config = dict(
    n_kv_head=3,
    head_dim=96,
    vocab_size=2058,
    qk_norm=False,
    tie_embeddings=True,
    optimizer='muon_variant',
    lr=0.0132,
    grad_clip=2.0,
    decay_fraction=0.707,
    decay_shape='linear',
)
MLP neurons of a small language model. Each row is named by its layer, matrix (up: input weights) and neuron, and shows model dimensions 112-175. Each number is 200 + 20 x the weight over its row's rms, rounded and kept within 0 to 999.
After each neuron's rows, "fires on" lists the tokens most often at its 100 highest values on Wikipedia text that the model never trained on.

L5.up161,209,190,190,212,231,215,206,239,202,231,187,208,209,198,180,180,176,162,192,178,172,213,229,183,222,223,214,184,210,241,187,183,238,188,181,224,225,224,216,174,192,242,186,221,200,236,178,214,199,207,195,181,213,201,189,190,175,178,209,218,204,196,192,203
fires on: "and", "ar", "enc", "ith", "ox"

L8.up528,196,183,170,190,218,172,183,187,182,238,243,218,221,227,216,227,157,186,204,194,189,189,203,206,232,225,136,195,220,209,202,158,182,228,180,201,210,141,226,209,231,222,230,203,212,173,165,175,230,204,209,181,204,198,216,196,176,191,219,224,197,184,243,193
fires on: "er", "u", "ar", "im", "ur", "ic"

L8.up130,173,186,190,216,198,203,222,232,217,173,151,204,196,231,222,156,154,203,171,214,205,201,216,220,208,248,201,188,225,213,215,199,194,200,212,204,223,207,218,157,187,214,200,171,190,219,233,215,217,167,240,202,197,200,223,201,171,196,201,201,164,199,164,228
fires on: "-", "\n", "ant", "ing", "il"

L3.up171,169,198,206,197,168,202,200,184,155,231,188,220,164,197,229,208,165,190,157,219,192,176,223,172,218,165,225,220,201,225,213,198,206,212,187,179,158,225,195,208,223,178,204,190,190,229,185,202,189,211,156,209,208,187,222,187,216,214,191,211,205,199,167,208
fires on: ",", "s", ".\"", "ated"

L3.up686,210,200,225,191,186,192,176,194,161,172,217,185,184,180,224,178,214,222,189,217,202,213,195,214,210,222,201,247,222,195,208,221,220,214,199,217,186,218,228,165,215,199,204,210,206,236,222,203,225,200,220,178,198,193,197,205,238,193,213,187,231,219,213,176
fires on: "r", "l", "w", "pr", "d", "m"

L8.up602,202,218,214,168,174,200,187,217,204,160,216,243,146,165,194,214,215,227,183,203,198,210,219,185,183,217,184,198,199,180,208,192,214,196,146,225,188,205,191,188,234,206,218,229,236,200,197,212,189,217,165,162,184,184,189,208,196,217,203,187,186,185,157,218
fires on: ",", "c", "|"

L5.up271,210,200,216,228,166,210,174,208,135,165,200,179,231,200,218,173,182,206,225,217,184,183,200,180,186,175,190,217,194,175,226,210,205,202,215,173,171,194,164,245,196,219,195,209,178,210,222,214,196,168,214,200,203,197,213,236,177,200,215,197,237,219,212,203
fires on: "0", "9", "1"

L9.up328,192,189,180,205,207,234,162,210,213,207,214,211,227,170,160,163,213,170,169,223,193,202,209,212,195,192,204,204,202,224,208,202,216,191,182,167,214,210,234,186,204,195,209,201,185,215,211,193,231,181,209,214,194,196,218,222,147,209,194,199,198,166,189,213
fires on: " s", "t", "s", "p", "or"

L9.up204,189,208,222,219,193,200,197,198,244,191,201,181,223,191,220,196,204,202,215,178,215,222,190,200,221,228,190,218,226,214,205,194,200,156,213,162,194,184,221,219,220,185,230,206,195,216,215,193,217,150,205,217,221,175,181,152,199,211,218,158,169,199,202,203
fires on: "v", "ov", " =", " |", " and", "iv"

L13.up395,174,204,181,183,207,182,189,191,194,211,215,194,168,206,218,157,204,196,208,210,212,224,199,203,193,207,183,189,191,200,211,189,202,205,191,212,215,235,192,173,187,246,201,212,208,227,204,182,195,201,212,215,168,181,220,235,201,220,220,185,206,203,194,192
fires on: "h", "b", "sh", "th", "eth"

L7.up314,214,204,182,199,191,165,199,218,187,161,197,150,232,184,214,170,243,225,188,186,208,239,198,243,199,188,216,185,182,203,182,174,193,190,216,185,198,205,234,203,197,211,180,202,195,141,207,204,202,233,198,233,208,224,209,171,199,179,219,206,179,177,216,225
fires on: " |", "i", "at", "ong", "and"

L7.up518,188,185,228,213,214,214,213,211,194,153,189,195,219,175,191,196,194,190,188,207,171,203,196,225,216,153,201,226,195,202,220,176,220,200,195,172,221,191,203,237,181,245,184,191,156,192,208,213,193,188,210,188,211,218,187,221,183,226,211,203,218,211,207,191
fires on: "8", "7", "1", "6", "2"

L2.up595,183,186,198,190,223,198,221,217,196,224,216,221,236,218,219,208,202,200,212,203,186,209,220,184,184,215,174,216,180,172,247,206,237,224,168,215,213,199,198,195,224,197,174,248,213,202,208,161,183,191,171,180,213,163,198,203,192,240,227,234,200,225,187,222
fires on: "c", "k", "/", "t", "ce"

L7.up79,193,247,201,197,201,231,200,172,204,212,206,204,180,212,204,211,218,216,177,216,239,223,241,213,219,184,185,180,160,203,196,224,204,221,210,191,181,177,182,195,226,219,217,228,220,245,200,205,196,173,202,198,199,190,208,244,210,174,193,186,176,206,229,181
fires on: "g", " only", "i", "est", "is", "ip"

L3.up661,244,199,196,165,179,242,187,201,212,216,164,197,201,177,226,203,179,187,175,222,174,193,179,193,204,215,203,198,164,210,244,217,180,225,217,186,203,220,202,194,180,166,214,161,183,204,206,191,181,193,211,211,196,162,211,219,207,213,204,218,240,220,203,183
fires on: "ed", "ted", "ased", "ured", "ated"

L5.up354,226,216,216,176,195,172,174,246,194,215,222,195,193,195,232,200,225,248,217,190,196,204,211,177,187,239,219,205,192,179,185,228,208,219,175,195,223,212,204,185,210,219,183,193,172,257,223,197,209,216,183,174,200,171,204,190,207,198,213,154,256,204,197,226
fires on: "r", "or", "ik", "av", "d"

L5.up376,231,187,191,201,206,200,210,198,168,190,200,193,204,191,197,220,187,179,228,212,184,186,196,230,200,193,197,229,190,215,187,194,199,186,201,200,181,211,181,212,235,208,182,171,189,239,206,261,139,195,218,220,239,201,184,191,184,211,200,175,215,216,199,203
fires on: "0", "ig", "ric", "ell", " Euro", "ian"

L7.up408,188,231,223,227,223,227,208,205,199,231,205,193,195,172,208,197,210,238,203,186,246,221,208,208,218,199,173,188,157,216,195,221,201,226,212,204,234,195,204,195,214,241,200,222,163,213,180,185,213,217,202,185,199,200,236,196,230,202,178,166,161,217,213,196
fires on: "est", "u", "g", "ro", " not", "ust"

L5.up640,205,209,190,150,181,178,182,223,225,203,200,208,185,192,198,184,202,190,176,208,217,211,187,172,196,241,193,200,196,171,189,176,205,185,191,170,215,210,187,189,214,212,201,221,200,190,207,220,180,211,202,187,231,207,197,167,207,190,204,179,200,160,175,226
fires on: "ap", ",", "as", "em", "c", "y"

L12.up376,191,243,203,176,199,196,174,212,199,220,228,181,185,188,215,204,207,208,212,214,172,178,199,173,173,182,214,231,220,161,203,206,186,175,214,187,191,184,206,207,199,199,210,204,190,231,196,165,198,204,183,158,186,208,175,192,220,205,190,197,225,234,225,208
fires on: " a", "em", "ro", "c", "p", "ach"

L7.up189,187,208,232,188,192,168,245,215,205,176,222,183,232,207,189,211,189,220,202,209,187,211,213,235,192,185,193,190,224,196,197,141,201,206,179,212,198,200,196,186,187,188,208,175,184,217,236,257,186,195,185,221,181,192,194,198,172,169,202,200,227,198,210,161
fires on: "m", ":", "p", "arly", "-", "s"

L8.up330,223,209,178,238,222,214,229,207,219,202,192,178,176,196,221,178,217,181,198,227,206,174,190,207,185,178,179,226,167,191,196,218,208,164,213,192,233,184,219,188,188,193,205,217,207,197,198,197,209,191,205,220,257,196,177,196,160,199,189,177,175,220,198,175
fires on: "'"

L9.up156,188,211,192,222,202,201,218,169,212,192,226,205,200,212,158,207,159,206,183,208,214,160,209,215,204,196,228,209,207,179,199,229,231,232,181,189,226,185,206,210,128,208,191,226,183,233,174,207,212,170,167,195,221,202,197,193,162,189,232,192,184,180,218,218
fires on: "b", "ent", "k", "B", "ed", "ber"

L2.up740,175,217,196,216,163,217,204,172,237,186,230,198,219,205,215,202,198,175,213,223,200,201,187,218,241,205,218,197,190,211,202,197,259,209,208,184,204,186,175,199,201,189,149,195,196,205,208,222,166,215,245,215,172,194,173,244,174,202,202,206,180,211,184,199
fires on: " al", " en", " tr", "ome", " le", " char"

L11.up633,193,197,204,228,183,212,210,229,216,225,203,185,182,182,219,186,191,183,211,203,190,199,218,190,192,174,198,188,184,216,210,244,242,186,185,170,206,186,203,196,189,256,215,196,229,213,198,184,217,196,203,203,207,202,218,207,186,178,191,191,195,216,181,198
fires on: "'", "b", "um", "ac", "h", "qu"

L9.up636,188,185,250,228,193,186,186,203,194,203,178,201,232,178,242,241,192,254,178,206,195,163,211,172,186,198,179,213,195,192,217,181,183,234,197,171,207,172,226,198,191,163,181,214,223,198,205,221,220,187,178,228,230,169,245,179,178,203,192,211,194,219,206,200
fires on: "an", "t", "ov", "at", "c"

L5.up52,189,193,229,196,212,208,194,205,217,166,190,181,210,192,192,208,194,218,184,228,189,168,195,199,195,198,186,194,203,199,165,202,190,211,182,195,177,222,182,203,207,185,230,180,195,208,166,221,178,207,189,211,222,186,173,217,233,205,212,182,195,210,187,207
fires on: "ut", "ad", "om", "am", "er", "id"

L9.up486,188,190,158,188,236,201,193,218,197,180,202,225,228,212,184,253,212,213,165,207,228,180,182,213,250,194,202,237,181,168,204,204,181,222,217,197,216,225,213,168,204,190,193,181,180,180,180,198,200,172,180,215,212,190,215,184,201,187,228,193,213,199,222,202
fires on: "ad", "ag", "t", "az", "as"

L9.up491,212,216,219,215,210,192,199,216,220,199,231,180,193,194,223,216,190,217,217,169,188,213,194,186,166,193,221,187,217,202,187,227,175,209,205,183,183,214,201,217,190,258,210,178,213,219,223,205,167,219,177,160,190,221,191,175,180,213,209,168,179,215,173,228
fires on: " a", "==", "l", "r", "d", " p"

L14.up418,225,201,216,197,214,196,203,200,216,175,199,156,183,187,203,191,202,175,210,185,167,259,201,185,197,210,206,220,201,242,185,167,198,202,193,212,203,200,207,194,192,224,191,230,187,163,181,193,239,161,212,233,172,170,194,203,165,187,235,185,233,186,196,214
fires on: " and", "ed", ",", " began", " of"

L12.up422,190,221,210,191,192,224,222,244,174,197,218,183,194,215,223,195,194,189,173,213,223,197,203,201,213,173,173,203,197,177,197,188,230,224,216,200,184,201,193,209,208,214,191,218,216,196,174,210,182,167,208,210,170,198,211,181,204,155,221,221,259,209,246,240
fires on: " ", "1", "m", "2", " only"

L13.up239,193,175,196,196,241,182,207,188,207,208,212,211,198,198,189,173,168,207,194,201,234,192,193,218,180,214,188,208,213,195,201,216,190,184,202,218,159,216,212,179,237,210,213,224,202,238,197,194,172,236,242,223,189,187,207,226,195,211,243,225,190,183,182,212
fires on: " r", "ch", " tr", "sh", " ch", "h"

L11.up733,218,206,168,195,195,223,184,211,176,214,205,247,208,199,217,155,188,206,175,200,196,215,211,196,237,226,194,206,199,218,182,184,219,180,191,159,227,204,187,199,218,196,209,211,195,202,183,183,225,189,194,198,240,193,190,229,182,234,197,180,198,175,173,222
fires on: "or", "er", " p", "s", "el"

L7.up600,203,217,184,224,226,185,196,172,199,189,206,224,174,201,182,203,165,178,228,181,196,215,247,201,193,217,160,211,204,196,182,187,219,194,158,225,215,201,216,241,176,202,185,172,189,181,186,212,207,183,183,194,215,213,231,211,178,200,162,210,190,188,218,212
fires on: "ate", "und", "ag", "y", "p"

L7.up168,197,203,242,198,182,207,213,230,177,198,232,220,171,201,193,212,195,206,208,170,231,192,195,185,197,202,204,201,196,195,196,222,220,178,192,212,165,188,222,198,226,179,223,172,230,226,212,217,170,211,201,194,160,189,196,169,196,211,224,197,233,214,164,212
fires on: "c", "ind", "id", " life", "in", "ife"

L9.up363,199,182,238,199,219,208,170,181,197,190,201,194,225,187,208,216,178,215,166,204,191,202,188,196,213,191,213,193,213,218,233,213,210,191,201,150,224,160,180,211,212,176,172,231,216,180,169,228,191,210,170,226,167,197,168,188,216,221,201,189,231,182,193,200
fires on: " of", "om", "i", "et", " the", "on"

L9.up35,214,179,208,194,216,218,208,217,202,245,195,205,220,232,182,227,215,192,173,203,185,186,201,187,203,221,189,158,168,216,191,192,200,207,174,182,205,184,216,231,165,191,203,226,193,191,213,209,222,205,238,167,214,204,208,189,213,186,205,204,165,175,210,202
fires on: "ic", "\n", "er", " not"

L12.up216,214,133,218,176,195,203,207,191,190,187,163,212,234,210,196,230,220,198,183,201,170,161,204,201,201,208,196,220,200,195,225,217,198,176,195,161,205,182,203,216,191,184,177,253,175,205,186,218,181,228,217,243,206,190,189,205,210,225,181,224,203,179,241,205
fires on: "i", "at", "et", "f", "s"

L3.up601,205,205,215,185,197,222,174,211,163,205,180,182,229,217,208,167,196,182,225,161,186,186,187,194,194,207,208,244,193,209,206,206,182,147,234,168,173,195,176,243,200,206,193,184,165,229,207,208,217,162,220,208,229,209,207,196,164,211,219,191,208,195,223,222
fires on: "9", "0", "8"

L13.up364,186,214,221,200,207,197,219,186,192,202,178,223,232,200,185,259,206,179,164,215,188,163,188,196,219,175,213,220,174,221,193,187,177,205,226,214,210,174,219,167,200,223,204,214,189,191,206,158,192,170,205,203,176,173,177,202,231,193,225,213,183,216,220,183
fires on: "t", " L", "er", "ad", " R", "R"

L5.up552,198,170,175,196,192,214,191,184,155,192,187,216,217,181,202,197,170,181,182,226,179,216,232,184,183,186,195,212,194,222,206,196,180,156,209,177,228,212,152,196,220,206,174,204,143,222,178,200,198,208,255,223,195,235,196,205,170,203,219,177,213,232,221,205
fires on: "2", "1", "0"

L8.up76,209,234,224,193,203,227,217,185,212,206,234,213,187,214,178,210,190,180,190,198,187,200,243,210,187,246,202,218,207,219,199,187,204,220,200,209,204,198,182,228,216,203,174,194,177,190,222,212,230,189,213,178,209,237,217,159,175,189,219,218,211,171,220,176
fires on: "ing", "ove", "ang", "p", "y"

L5.up273,200,184,231,216,215,214,181,202,214,236,189,185,204,200,142,196,195,232,162,192,143,173,208,188,227,177,160,185,190,203,186,169,178,191,247,201,180,207,190,197,205,233,218,185,189,220,197,181,209,217,232,237,209,164,176,185,189,157,168,232,184,247,218,182
fires on: "am", "an", "ov", "ar", " is"

L7.up750,176,203,160,180,199,202,204,182,190,238,201,197,160,183,235,179,200,212,191,228,226,218,207,205,181,219,183,201,174,240,204,162,168,216,209,178,186,208,191,201,193,204,240,217,203,196,194,213,173,184,197,235,208,202,234,216,205,180,186,209,198,186,211,192
fires on: "it", "ward", "t", "ert", "en", "in"

L13.up261,192,172,191,191,208,182,176,208,175,211,155,226,210,197,244,197,203,202,199,208,176,198,209,213,195,194,187,235,199,224,205,215,165,199,213,204,188,216,190,174,185,199,211,195,234,249,190,171,193,197,235,181,243,204,182,202,198,233,195,224,197,186,217,158
fires on: "s", "c", "-", "on", " of"

L8.up140,178,208,208,208,169,192,218,208,224,182,189,212,195,191,223,176,181,198,190,199,183,215,198,192,211,214,215,194,206,208,221,183,201,197,184,222,201,197,196,194,192,178,191,196,228,206,219,220,203,197,204,209,184,205,214,187,178,193,203,231,212,233,189,167
fires on: ":", " (", "\n", "-"

L5.up154,233,226,170,212,194,210,173,154,202,192,231,182,200,198,170,189,204,199,196,205,210,194,250,175,212,230,204,213,199,211,224,206,230,154,208,175,209,209,178,190,216,212,205,174,237,190,198,171,186,193,232,213,185,194,239,178,193,192,207,196,193,181,223,228
fires on: " |", ".", " /", ":", "born"

L3.up131,201,207,209,185,216,241,215,189,186,186,227,211,158,230,183,193,172,199,228,232,194,190,210,194,182,220,224,218,200,176,164,200,205,208,156,194,212,210,193,239,215,197,207,205,210,226,179,215,188,211,178,192,180,210,218,198,211,197,213,195,203,212,167,189
fires on: ":", "ch", "el", "us", "=="

L12.up55,203,194,208,233,199,160,178,198,233,178,213,206,205,169,243,184,207,143,227,173,179,187,196,185,204,220,199,186,198,217,195,172,174,203,182,217,181,161,219,212,186,209,232,208,186,194,210,183,210,167,205,201,204,183,156,203,203,197,214,187,198,179,191,236
fires on: " of", ",", " with", "ing", " and"

L8.up433,191,195,220,152,188,167,206,234,181,208,223,211,181,183,219,258,238,194,225,245,166,191,206,220,221,208,211,201,206,206,184,206,199,197,191,221,210,199,224,206,207,192,216,212,240,219,185,171,219,178,186,165,205,191,165,209,191,215,221,198,193,210,185,208
fires on: ":", "te", "d", " of"

L8.up511,188,168,209,168,207,178,196,220,198,192,183,200,207,236,245,215,225,211,227,178,197,204,198,171,177,183,176,219,209,175,201,197,204,211,178,211,190,187,226,178,194,191,234,222,217,244,195,159,173,198,187,165,185,216,191,180,219,210,213,218,195,227,197,186
fires on: ":", "′", "c"

L3.up602,183,193,165,239,215,224,226,212,192,190,156,187,177,236,233,183,204,214,207,198,207,208,220,195,195,179,188,213,194,211,193,187,187,184,222,169,191,198,193,182,174,219,186,205,198,201,201,210,225,173,201,222,216,178,241,197,203,239,218,210,207,220,224,187
fires on: " it", "re", "aly", "at", "se", "c"

L5.up427,213,204,215,215,198,222,200,211,157,211,176,207,179,220,227,193,169,205,173,180,228,180,216,186,198,206,207,170,176,192,211,190,200,176,226,190,208,213,215,247,178,203,198,182,188,217,219,222,204,213,206,185,204,195,163,225,212,194,192,216,148,189,210,163
fires on: "en", "ing", "ou", "hen", "un"

L3.up708,224,203,213,178,201,173,218,188,175,237,159,204,222,198,209,201,223,201,203,188,189,204,218,217,205,194,197,170,186,203,185,214,206,217,213,166,176,202,181,173,191,214,205,172,168,200,209,178,211,239,221,159,226,186,224,225,208,194,201,236,231,230,175,192
fires on: " sp", "sp", " is", "p"

L7.up294,178,187,222,210,190,208,220,219,215,209,208,197,247,171,203,214,154,219,127,206,199,199,215,193,203,175,162,208,209,179,195,183,176,185,194,188,167,191,213,195,197,231,189,227,215,184,170,221,208,246,190,213,226,195,214,217,185,170,185,196,153,221,244,204
fires on: "an", "k", "ar", "el"

L5.up383,192,195,193,178,210,188,217,215,193,211,229,194,221,214,161,210,191,182,195,215,215,200,224,221,196,212,225,185,207,174,188,207,192,206,179,201,196,217,186,172,174,210,171,190,198,231,166,227,212,165,181,233,235,189,223,190,185,198,200,174,199,175,197,206
fires on: "M", "B", "ber", "L", "t"

L12.up106,196,171,198,185,187,213,201,213,170,199,184,207,173,214,227,200,205,222,177,191,218,208,194,217,196,165,236,214,193,179,184,172,213,173,181,191,201,151,227,174,177,221,195,174,165,175,222,226,222,159,202,254,206,192,192,200,175,203,193,186,204,223,209,205
fires on: "at", "ced", "t", "c", "g", "aid"

L9.up297,230,224,214,190,184,205,177,213,209,166,189,185,209,223,190,220,220,183,196,239,212,193,205,168,189,191,178,197,187,168,220,187,183,166,237,177,220,209,194,205,175,193,193,213,214,204,192,181,177,208,217,205,181,211,203,202,175,233,211,198,194,208,185,217
fires on: "i", "if", " occ", "for", "c", "f"

L5.up65,180,203,193,207,175,156,179,199,147,178,215,192,188,197,246,181,252,197,206,240,208,184,214,175,223,192,192,206,171,172,202,208,189,168,223,199,207,218,218,186,194,197,204,215,198,201,190,219,185,176,203,193,185,184,194,202,232,190,220,235,195,172,175,221
fires on: "s", "t", "r", "oc", "ad"

L9.up587,198,150,162,173,191,191,213,184,197,199,211,197,204,184,202,222,173,188,204,207,185,210,195,187,219,192,178,237,217,230,227,219,211,184,177,182,174,213,209,207,224,219,187,214,188,208,179,210,163,172,198,196,211,226,176,194,198,180,186,228,209,176,196,221
fires on: ":", "p", "m", " and", " |", "t"

L5.up11,166,193,220,219,208,206,191,178,207,170,163,215,225,223,215,186,184,223,221,156,185,197,172,190,232,186,206,171,182,177,184,173,189,216,234,181,181,219,228,198,179,192,164,213,221,182,219,223,153,201,220,200,164,190,222,193,193,204,210,198,207,209,178,206
fires on: " US", "I", " World", "ran", "eral", "per"

L5.up656,199,185,206,193,223,226,190,201,201,213,205,204,191,219,219,166,196,221,167,154,198,163,166,197,217,214,204,178,176,179,234,228,186,231,221,201,198,228,218,210,194,217,187,198,203,212,198,248,193,254,212,215,193,163,207,223,185,198,190,214,174,183,224,195
fires on: "ens", "at", "en", "r", "hen"

L12.up582,201,217,166,205,201,203,218,229,195,206,193,180,204,219,183,239,193,194,223,238,180,199,212,160,216,215,171,212,166,185,205,201,170,212,219,185,197,181,214,236,214,182,195,197,225,160,182,211,197,203,221,221,199,232,184,202,176,232,191,180,219,170,196,159
fires on: "i", "im", "iv", "st", "if"

L5.up2,213,191,186,235,195,152,191,185,234,222,166,198,180,232,204,221,222,197,252,165,193,212,221,191,205,182,203,208,202,212,204,187,185,213,192,201,189,183,197,169,164,177,229,195,201,213,229,184,169,196,202,197,199,186,181,208,202,236,223,220,158,219,186,175
fires on: "c", "is", "le", "re", "ce", "ve"

L7.up570,243,215,182,211,210,204,216,208,206,207,161,215,219,195,215,218,202,231,188,209,206,174,209,214,197,203,201,209,215,215,223,205,208,252,201,199,190,212,231,173,196,200,178,157,175,186,232,212,205,182,225,228,182,185,178,187,221,189,191,264,224,206,210,195
fires on: "ed", "ated", "ied", "ted", "ing"

L13.up98,187,202,226,190,149,207,222,239,229,202,235,164,206,220,214,209,184,186,210,209,182,160,218,194,207,208,200,183,171,216,223,190,189,222,201,233,180,182,228,221,217,189,195,184,197,181,201,201,176,196,225,190,214,206,199,197,182,229,175,185,176,191,204,195
fires on: "st", "iv", " C", "L", " c"

L12.up372,190,189,175,203,204,246,212,200,217,210,220,181,180,232,196,190,214,203,186,225,222,229,215,189,227,206,209,179,195,205,213,173,186,202,200,192,181,197,193,191,163,207,237,214,182,208,179,215,175,205,232,213,169,182,209,195,184,173,210,204,202,205,221,200
fires on: "t", "at", " –", "ut", "en"

L3.up67,224,200,253,183,209,186,193,239,165,184,235,199,217,195,203,217,193,185,213,229,198,179,203,176,205,191,227,218,214,176,208,184,221,217,197,175,192,185,186,201,171,213,195,208,183,229,202,218,195,191,225,205,199,173,195,221,215,229,225,186,229,210,227,194
fires on: "1", "0", "8", "5"

L11.up703,171,170,166,167,196,202,266,219,186,165,192,222,201,182,204,224,218,191,203,218,177,155,204,264,225,197,224,223,225,195,193,174,219,202,216,213,211,204,215,201,210,217,200,172,181,224,182,174,213,178,211,196,195,170,198,178,203,178,211,176,173,228,161,210
fires on: ":", "n", "-", "le", " of", " Col"

L3.up111,202,208,190,175,207,176,194,209,210,202,181,216,228,199,229,211,209,190,216,172,186,149,198,184,195,169,195,213,201,186,220,201,173,206,199,197,213,176,214,225,218,202,193,214,223,205,158,197,193,208,205,215,225,204,198,186,225,232,168,214,191,169,222,222
fires on: "an", "n", "s", "'", "f"

L11.up467,176,196,197,219,202,187,192,235,180,190,210,241,183,159,229,192,221,198,207,219,236,199,190,201,213,206,200,243,167,164,236,199,177,194,141,228,210,208,226,174,143,198,204,207,224,235,206,183,204,185,212,195,176,208,198,209,194,243,204,239,201,212,187,205
fires on: "s", "r", "ab", "rib", "ag", "m"

L7.up588,230,182,232,172,198,215,173,190,171,196,224,207,189,218,191,199,195,205,222,222,193,213,200,187,196,207,175,215,190,200,207,206,219,235,182,210,224,184,229,241,183,211,203,237,217,243,191,228,194,202,178,195,246,182,215,198,191,223,201,230,187,188,206,177
fires on: ":", "el", ".", ",", "im"

L7.up179,204,200,206,190,217,203,153,178,168,211,241,240,177,213,181,218,205,207,219,186,188,207,189,202,216,206,181,212,185,232,228,212,201,191,238,200,211,225,213,197,207,197,215,233,224,192,186,202,201,215,201,183,192,195,211,207,183,213,202,192,192,179,221,186
fires on: " (", ",", ";", ":", ".", "-"

L2.up341,175,192,239,208,192,213,152,207,168,194,209,224,212,234,221,226,198,211,205,199,221,194,189,219,223,186,203,211,249,206,205,174,177,194,231,176,214,217,192,211,215,191,182,229,194,197,209,200,194,150,221,195,208,179,196,238,222,195,225,187,209,197,233,208
fires on: "ad", "ail", "1", "ound", "0"

L8.up343,167,211,194,209,233,206,201,196,187,195,212,209,193,200,204,202,196,173,208,196,178,218,198,182,212,185,183,204,224,229,221,232,198,201,190,203,198,195,169,180,218,243,190,187,179,218,187,194,176,181,212,199,183,205,209,202,205,220,204,236,212,168,199,189
fires on: " $", "p", "{", "_", "t"

L8.up604,176,187,202,211,193,176,152,210,192,228,237,192,210,191,251,209,170,215,184,231,189,201,194,184,198,203,210,195,201,176,221,172,215,187,200,219,205,246,153,225,190,197,184,229,186,219,190,185,204,195,197,211,229,206,208,165,206,218,203,243,212,188,167,222
fires on: "an", "s", "ail", "pr", "in", ","

L5.up346,227,190,229,204,197,224,169,213,171,207,191,164,226,201,223,180,227,207,208,196,202,157,222,206,203,196,143,220,181,184,199,223,152,203,206,204,189,209,219,198,220,198,172,142,219,209,205,209,220,207,226,160,176,197,229,235,213,210,202,156,201,200,211,225
fires on: " was", " un", " Be", "un", " be"

L12.up729,201,199,199,221,190,200,218,192,204,242,213,250,182,190,224,252,190,197,233,173,224,184,184,189,209,209,182,172,168,207,196,193,214,223,191,192,200,178,195,215,242,179,233,232,220,195,169,181,230,231,193,211,239,221,179,158,203,186,190,172,210,190,230,207
fires on: "iv", "p", "it", "ic", "er", " of"

L2.up729,220,209,240,234,172,167,205,189,191,230,217,163,211,227,219,184,183,204,176,217,216,185,230,219,186,212,187,214,191,162,204,159,185,177,200,199,197,202,195,182,198,192,214,186,183,218,195,221,225,226,210,169,199,185,229,217,250,221,222,172,195,187,208,193
fires on: " is", " be", " been", "ely", " are", " was"

L2.up300,183,191,216,180,194,200,209,230,187,224,214,184,177,195,186,165,184,213,231,201,191,204,210,180,214,210,153,189,201,195,240,199,213,213,177,222,237,201,190,214,196,188,207,205,197,209,226,208,216,206,205,228,226,190,185,230,170,206,170,208,156,181,200,192
fires on: "iew", "um", "ia", ":", "el"